config.yaml
num_hidden_layers: 12
hidden_size: 256
num_attention_heads: 4
num_key_value_heads: 4
head_dim: 64
intermediate_size: 1024
vocab_size: 4096
hidden_act: "gelu"
norm: "layernorm"
norm_place: "pre"
norm_eps: 1e-06
positions: "alibi"
qk_norm: true
attn_scale: 0.166
bias: "all"
tie_word_embeddings: true
parallel_block: false
init: "uniform"
init_std_qkv: 0.0227
init_std_o: 0.0
init_std_up: 0.0227
init_std_down: 0.0
optimizer: "adamw"
learning_rate: 0.00158
beta1: 0.9
beta2: 0.98
weight_decay: 0.042
lr_head: 0.0063
warmup_steps: 259
schedule: "wsd"
decay_fraction: 0.839
decay_shape: "linear"
final_lr_fraction: 0.05
batch_tokens: 32768
max_seq_len: 512
doc_mask: true
z_loss: 0.0001
train_tokens: 329400000
max_steps: 10053
dataset: "wikipedia_en"
MLP neurons of a small language model. Each row is named by its layer, matrix (down: output weights) and neuron, and shows model dimensions 128-223. Each number is 200 + 20 x the weight over its row's rms, rounded and kept within 0 to 999.
A block is one neuron, or neurons of one layer that tend to fire together. Before each block is what it responds to, as a language model described it from the Wikipedia text at the highest values.

Responds to: Comma after noun phrases. Commas, and sometimes opening parentheses, dashes or "and", right after a name or noun phrase mid-sentence, introducing an appositive, relative clause or list item, e.g. "Mao, who", "Jaya TV, a".
L6.down4,212,197,189,198,205,192,196,186,216,205,194,181,221,206,190,163,197,207,249,220,230,230,198,227,213,218,207,184,220,247,197,233,214,193,202,185,191,225,193,207,204,211,181,229,217,215,165,211,188,212,201,175,185,204,196,192,167,200,190,193,169,191,203,228,177,191,196,206,188,185,193,173,203,195,198,207,164,231,206,210,205,182,222,213,222,187,202,147,194,258,200,171,201,219,215,197
L6.down31,238,218,162,189,199,195,202,177,193,205,143,248,202,185,210,217,211,203,223,217,217,189,194,232,201,202,196,183,201,162,187,176,171,215,241,206,188,228,180,198,179,233,211,189,231,212,178,211,202,218,207,226,166,191,188,179,154,203,208,199,204,191,192,169,188,198,213,200,195,219,212,193,205,148,223,198,195,212,185,189,175,201,194,220,194,217,196,211,172,214,196,170,177,210,216,206
L6.down53,208,180,212,198,200,223,195,228,214,205,221,220,226,190,240,220,184,207,187,190,210,185,199,226,218,185,204,210,169,173,204,185,238,212,226,186,157,230,199,214,211,185,184,187,193,236,205,196,179,195,205,159,237,226,165,197,187,193,168,175,176,228,220,223,216,207,197,209,165,196,222,198,243,164,203,235,214,181,200,185,224,200,226,227,186,216,195,194,175,194,208,199,179,211,217,193
L6.down95,204,202,171,231,198,177,188,228,229,236,185,210,230,201,190,198,199,225,200,209,181,204,193,202,224,201,200,190,207,219,201,220,238,187,183,181,196,207,228,201,183,190,196,204,214,214,172,189,225,207,185,197,205,196,212,211,168,170,219,209,199,203,195,236,183,206,168,167,200,188,211,200,206,210,190,183,175,176,199,237,218,187,219,201,192,196,249,225,190,212,224,209,232,211,213,224
L6.down143,208,185,198,193,213,198,214,192,150,160,216,209,184,206,182,207,208,215,236,189,239,183,212,192,205,189,203,221,222,226,209,202,181,202,224,174,213,204,193,189,172,190,179,207,195,212,194,240,177,213,220,213,207,228,189,170,194,220,222,205,161,227,194,205,185,204,201,216,188,221,185,223,263,225,203,221,181,194,162,190,206,196,206,205,214,195,187,168,231,204,168,206,218,203,203,215
L6.down212,207,198,176,213,236,191,230,213,195,228,198,166,194,172,170,197,221,179,193,181,209,225,222,227,173,185,230,227,201,224,197,165,209,196,192,167,203,186,221,168,212,215,213,230,184,208,198,227,186,183,198,188,225,198,167,207,170,198,186,221,205,193,188,185,201,178,188,213,173,198,189,185,219,257,187,179,240,202,214,199,193,152,205,223,196,177,220,237,196,173,183,180,204,224,180,247
L6.down242,209,201,224,187,216,197,196,157,209,199,160,231,195,233,202,180,183,218,200,211,197,155,202,207,181,202,183,191,235,199,211,185,183,190,196,197,212,225,200,226,198,185,178,210,201,225,165,186,207,180,183,184,224,197,193,217,199,200,188,225,187,174,197,201,178,184,188,172,166,200,201,212,218,165,195,182,215,191,221,220,179,180,200,191,231,205,199,274,220,205,202,204,186,205,219,205
L6.down351,185,181,186,197,176,189,184,187,191,208,199,235,245,232,217,220,232,199,183,215,153,202,198,198,202,183,223,213,191,218,199,214,197,184,170,174,172,200,225,208,241,219,158,208,189,184,219,197,226,177,201,184,196,204,178,221,230,195,240,203,195,195,213,192,218,200,171,177,206,198,211,226,190,197,171,205,172,214,201,193,192,194,214,187,254,155,207,204,220,196,150,218,188,226,180,213
L6.down544,196,216,170,188,211,172,205,199,207,207,170,190,184,195,210,210,203,184,232,165,217,198,213,215,222,218,178,210,176,186,188,222,205,174,195,219,192,198,223,216,211,195,191,210,162,176,191,227,181,155,208,204,163,191,195,187,248,189,218,183,195,238,165,222,183,161,219,193,212,206,217,215,190,195,221,211,173,180,211,200,175,198,225,241,205,183,196,184,212,176,190,168,204,193,199,199
L6.down569,194,199,202,197,179,168,201,206,196,193,212,169,186,225,193,216,211,230,218,209,209,220,218,224,180,190,177,195,208,177,227,204,205,161,176,223,198,190,212,222,201,234,242,224,160,241,176,211,162,172,198,180,191,198,217,205,213,199,223,205,203,217,250,187,187,186,157,192,188,212,211,185,206,188,197,173,220,198,194,206,228,235,217,202,230,187,217,227,180,216,247,165,193,186,204,189
L6.down653,200,210,234,199,193,226,212,207,207,214,167,224,220,185,195,186,206,204,198,227,203,221,206,230,179,191,202,190,183,212,220,211,197,144,207,197,192,203,203,218,207,233,232,200,182,208,175,227,209,190,199,192,216,214,196,199,201,164,196,208,219,195,170,202,192,205,214,200,182,189,174,244,212,214,210,198,196,205,238,223,221,197,204,229,190,179,203,160,203,219,221,182,217,197,223,235
L6.down657,179,199,182,219,236,207,198,211,214,201,212,185,175,156,177,199,182,228,193,201,204,211,182,222,199,184,207,199,231,221,202,175,200,222,233,208,208,198,231,171,242,216,223,203,229,207,204,221,181,207,212,186,190,222,188,196,158,199,222,176,185,190,203,190,219,199,217,223,193,183,166,194,243,242,197,218,217,216,174,215,195,173,195,191,155,187,173,195,195,191,211,227,195,198,166,203
L6.down662,187,204,226,224,186,183,190,202,196,194,177,197,210,176,202,184,194,181,214,212,222,187,199,161,163,221,212,210,191,194,186,234,191,183,193,245,224,179,221,218,153,203,208,218,202,189,199,186,222,195,219,215,182,159,228,213,185,210,244,184,218,162,216,224,159,210,222,217,194,171,202,174,212,212,229,169,175,178,201,195,213,197,178,194,179,213,175,196,206,181,197,219,208,223,194,220
L6.down719,185,175,184,189,217,200,210,217,179,195,222,194,185,170,192,174,194,232,260,227,209,190,198,198,229,216,183,175,179,223,185,176,204,173,209,203,217,210,207,196,187,203,183,225,218,154,269,200,214,250,180,211,242,225,196,218,223,200,168,209,185,162,182,215,204,208,193,198,202,215,196,198,189,222,209,181,225,191,199,199,206,203,168,177,192,212,234,201,214,222,197,214,203,207,212,194
L6.down849,185,209,165,203,206,216,194,184,191,211,186,193,216,186,172,186,186,222,177,192,194,205,196,214,231,194,200,192,226,197,167,180,193,216,187,172,189,185,230,207,188,221,196,201,205,230,198,181,202,190,227,210,164,212,171,201,222,191,238,208,195,186,247,173,205,251,217,194,205,202,198,191,144,227,202,191,210,200,218,206,192,234,210,178,204,213,198,205,229,198,164,205,203,198,168,197
L6.down958,222,201,208,176,248,243,191,217,190,192,208,212,221,184,169,193,178,220,272,223,199,245,216,203,196,209,213,204,187,185,208,233,217,208,227,201,206,201,177,183,179,224,209,186,216,170,182,229,177,213,189,197,175,207,223,210,154,170,218,171,197,186,199,227,206,172,220,189,203,215,216,205,161,190,167,175,222,185,200,203,222,207,168,195,170,227,227,209,154,206,216,183,200,239,185,177

Responds to: Possessive apostrophe and mid-word pieces. Mostly the apostrophe before a following "s", as in St Peter's, King's, user's; also word-internal pieces like -ar-, -isc- (Francisco), detail(s).
L3.down322,184,216,201,200,248,182,207,175,151,199,230,225,204,194,240,216,167,203,205,190,200,211,233,223,206,185,190,199,171,212,183,231,208,178,233,198,179,217,187,195,183,166,170,190,229,205,214,208,215,218,159,190,215,202,241,235,207,203,193,208,178,174,215,197,219,215,217,235,233,240,215,203,217,216,201,168,200,188,196,193,180,161,213,217,202,163,170,195,226,177,153,190,170,205,200,215

Responds to: Comma after noun phrases. Commas right after a completed noun phrase, name, place or date day, e.g. "May 14, 2019", "Ashland, Massachusetts", "labor reform, and".
L3.down308,215,157,197,180,216,171,192,202,213,192,178,167,230,209,185,198,201,225,190,232,178,151,190,232,204,217,192,148,204,181,225,206,206,215,197,203,193,226,237,198,185,217,217,213,210,213,185,217,179,215,201,210,200,201,243,183,222,202,202,172,205,197,201,201,210,191,202,172,237,216,212,186,174,211,192,182,153,212,205,206,224,204,214,170,178,223,221,175,176,215,159,215,195,181,196,208

Responds to: Possessive apostrophe. Apostrophes (straight or curly) marking possessive 's after nouns, as in Russia's, women's, Berlin's; less often closing quotes, periods, and wiki == heading markers.
L9.down256,218,202,153,193,192,230,193,183,215,170,200,213,203,192,196,221,181,214,218,193,204,207,189,209,222,207,192,212,195,196,244,192,181,202,214,198,189,232,225,181,213,164,190,186,201,188,215,225,196,189,188,220,204,180,187,226,193,224,203,164,189,173,173,246,182,191,183,168,217,167,200,255,193,195,178,209,174,215,192,179,195,201,209,218,215,196,199,211,151,156,225,196,203,196,178,203
L9.down678,175,190,226,211,164,204,197,229,179,184,211,217,196,177,178,219,206,188,220,206,183,201,221,216,252,179,213,203,176,212,227,213,185,178,221,200,203,187,179,202,202,203,157,201,184,174,224,210,185,195,214,204,209,185,173,194,207,221,255,198,165,201,172,183,214,206,231,205,211,179,201,228,195,207,186,204,211,210,197,198,204,253,183,208,209,176,199,174,196,204,183,192,155,212,155,196
L9.down794,177,216,165,198,178,128,221,215,199,208,222,188,215,190,224,200,192,189,196,221,187,226,185,189,194,213,225,200,184,210,189,184,180,211,191,206,190,183,178,238,201,217,246,172,192,152,169,187,202,196,219,172,194,157,214,217,236,219,232,204,183,164,225,214,201,156,188,232,188,229,215,223,188,201,207,209,232,166,197,216,221,196,189,242,186,237,160,168,191,213,216,183,167,181,213,220
L9.down874,189,217,192,198,214,210,217,188,182,191,211,199,155,201,221,185,165,240,199,219,183,216,201,204,196,235,207,208,195,200,208,192,214,182,150,229,183,213,198,207,199,233,221,204,219,145,196,176,206,213,224,215,198,195,215,190,197,177,208,208,224,154,203,188,178,203,206,180,201,164,183,172,188,217,230,233,206,193,205,192,179,224,182,205,208,224,216,242,191,224,193,218,195,225,160,205

Responds to: Word-stem before suffix. Fires on a word's inner stem piece that a suffix or 's will follow: mostly possessive apostrophes (Romania's) and stems like exper-im-ental, resp-ond-ed, cont-ain-ment.
L6.down34,210,248,195,176,191,133,186,197,174,186,187,165,194,206,216,197,195,184,230,179,197,213,173,242,197,155,224,196,203,173,234,187,185,183,176,177,187,193,193,168,217,199,197,190,183,201,194,199,234,226,223,224,169,185,204,215,177,201,231,186,169,221,206,180,213,223,212,179,225,185,174,183,189,208,195,197,210,188,198,208,176,179,198,212,194,205,193,226,188,190,244,234,193,235,202,206
L6.down47,218,233,232,200,223,178,200,200,169,195,172,222,184,205,190,218,174,193,193,195,200,229,214,174,169,170,229,187,231,197,227,198,216,198,222,188,175,191,189,226,228,248,181,193,205,187,189,220,226,197,217,171,200,179,190,220,196,218,189,157,175,187,173,209,188,200,210,218,188,167,201,215,161,232,197,189,163,199,212,240,195,229,211,211,194,210,203,215,199,219,206,196,240,190,176,209
L6.down77,190,179,223,233,210,208,179,206,198,171,222,215,208,205,218,174,173,160,190,219,213,214,190,173,197,193,189,210,208,241,206,195,181,193,227,217,116,195,222,195,180,181,174,193,219,204,156,232,194,200,176,199,229,211,210,248,178,194,210,186,207,187,194,154,228,221,188,220,196,203,225,205,193,207,186,216,205,210,207,207,217,210,204,196,194,183,156,199,193,209,221,191,204,221,200,222
L6.down114,193,196,205,181,203,202,217,186,212,214,173,244,226,183,227,185,189,199,197,179,197,185,191,157,196,228,210,180,201,205,167,242,200,229,185,199,208,189,215,220,156,209,186,217,175,203,208,195,184,192,171,181,213,211,215,202,212,187,178,201,179,211,173,190,192,185,215,214,205,189,185,220,239,189,198,178,197,227,195,227,189,208,221,228,221,204,187,221,185,168,193,192,187,195,183,203
L6.down141,202,208,175,225,157,212,197,180,226,204,173,190,211,208,215,190,202,172,170,193,194,195,208,196,177,149,192,204,182,183,179,213,179,205,192,241,191,221,204,219,192,172,197,202,205,187,213,194,234,198,202,175,184,198,203,163,245,230,200,185,206,220,210,188,216,230,226,250,178,188,246,221,189,168,166,239,225,188,232,232,212,206,190,199,179,176,177,180,172,204,177,226,196,203,193,228
L6.down286,182,221,196,211,174,176,212,188,200,226,196,215,209,214,212,158,195,217,222,183,188,170,219,182,204,200,209,193,184,216,164,215,190,223,200,201,212,190,231,182,188,196,234,184,207,182,210,192,176,216,190,187,221,219,219,162,202,196,182,187,207,171,226,215,158,221,170,196,183,217,199,217,198,172,182,235,201,205,199,218,206,225,223,183,189,220,183,189,211,214,156,182,212,174,227,234
L6.down298,173,200,163,208,173,204,194,222,185,192,201,225,252,201,233,176,228,208,211,229,184,201,227,175,234,189,207,171,196,213,194,186,179,196,203,213,199,209,189,224,156,144,163,192,186,171,226,204,211,204,177,149,224,202,202,202,218,227,217,183,197,199,192,248,193,176,229,206,205,180,198,213,182,199,220,193,191,216,225,196,213,219,171,211,179,181,197,198,212,188,191,168,224,181,197,194
L6.down418,199,223,219,209,181,238,212,219,192,191,197,223,197,181,204,241,216,175,193,164,217,218,188,200,175,194,186,227,195,173,207,210,214,191,212,181,203,171,240,211,194,198,212,196,216,208,171,231,207,194,220,178,182,196,200,205,219,220,242,165,190,201,196,194,190,170,196,200,228,222,235,220,214,205,197,197,185,157,194,190,212,185,226,198,195,197,197,168,160,189,190,207,175,224,240,147
L6.down600,221,221,202,190,231,248,193,205,215,203,223,218,222,155,219,211,203,198,206,243,178,207,192,186,206,198,176,196,176,210,213,223,206,222,192,174,180,201,238,211,236,189,207,210,206,205,200,157,216,198,198,158,182,192,210,214,218,193,183,211,196,167,182,188,194,208,214,176,214,201,224,191,221,177,227,193,244,240,205,232,187,195,178,200,211,229,181,199,157,179,193,162,218,189,207,173
L6.down619,200,161,211,188,198,244,195,204,203,177,203,225,168,190,225,219,197,219,206,216,205,207,197,196,202,225,218,210,193,199,244,204,183,191,204,198,215,193,183,202,204,209,207,181,204,208,227,215,242,193,192,197,200,173,225,239,193,198,198,181,224,177,183,217,206,221,198,202,200,226,204,198,177,171,189,183,205,188,162,216,192,151,167,170,211,235,153,188,214,205,181,181,199,209,189,218
L6.down638,169,204,183,207,204,184,159,190,221,174,216,205,196,174,202,198,208,209,214,246,189,165,196,214,221,193,195,225,172,195,217,223,212,185,202,193,190,191,160,195,196,193,203,242,215,194,184,221,203,173,201,170,170,202,182,167,174,182,182,172,198,237,202,188,234,200,200,207,198,216,197,204,204,199,197,179,217,203,183,209,177,164,225,212,210,207,211,201,184,186,193,214,215,229,191,192
L6.down783,196,183,174,204,204,195,160,199,205,195,209,182,196,186,234,221,200,209,195,193,159,220,206,179,192,221,189,184,206,217,207,210,213,177,182,211,206,187,218,207,209,180,176,201,233,229,234,174,208,194,207,187,199,200,230,184,204,210,231,231,208,224,226,242,161,195,221,195,194,218,202,193,201,205,212,209,199,203,198,200,192,192,224,225,163,152,191,207,139,195,207,196,203,217,177,212
L6.down788,190,215,219,181,202,197,214,233,214,201,220,205,230,156,177,203,197,180,206,230,182,202,210,199,202,211,210,212,180,193,172,253,181,198,177,193,200,223,192,219,184,225,221,180,205,231,205,187,219,175,226,204,190,194,192,160,231,196,210,187,222,214,194,191,224,223,191,178,215,214,198,168,218,191,215,203,228,175,174,201,235,198,197,268,210,200,153,189,193,200,198,232,186,163,179,189
L6.down973,192,201,181,203,185,170,179,184,212,192,208,160,193,171,218,190,200,185,218,173,195,220,210,210,231,188,183,198,164,208,225,201,199,188,188,222,181,151,218,220,200,171,193,200,190,164,220,156,209,217,200,210,207,192,200,203,220,198,203,195,195,189,212,179,207,205,205,185,199,245,174,217,245,176,197,213,209,186,202,201,224,184,197,149,219,225,185,188,165,176,194,197,184,195,223,225
L6.down979,209,165,190,203,218,200,214,205,188,232,210,180,230,164,201,217,157,210,198,199,166,208,207,193,222,208,168,199,221,180,228,200,217,194,224,217,186,220,184,181,201,211,204,168,171,167,224,177,221,171,217,191,215,218,196,184,202,196,210,150,208,210,225,195,187,181,202,213,208,183,185,183,197,222,208,197,248,183,179,201,214,220,210,176,191,182,178,219,189,215,184,197,248,203,170,210
L6.down1005,221,204,183,199,196,194,224,200,210,232,222,165,174,196,212,176,184,223,221,222,232,183,181,187,183,182,226,180,194,183,233,218,189,210,184,210,184,191,216,172,183,234,197,199,211,195,203,231,224,170,217,228,218,185,192,214,195,244,175,170,207,182,196,208,186,199,219,213,230,170,205,169,168,215,196,173,233,157,161,206,212,168,215,169,176,216,190,234,215,221,210,210,185,199,159,185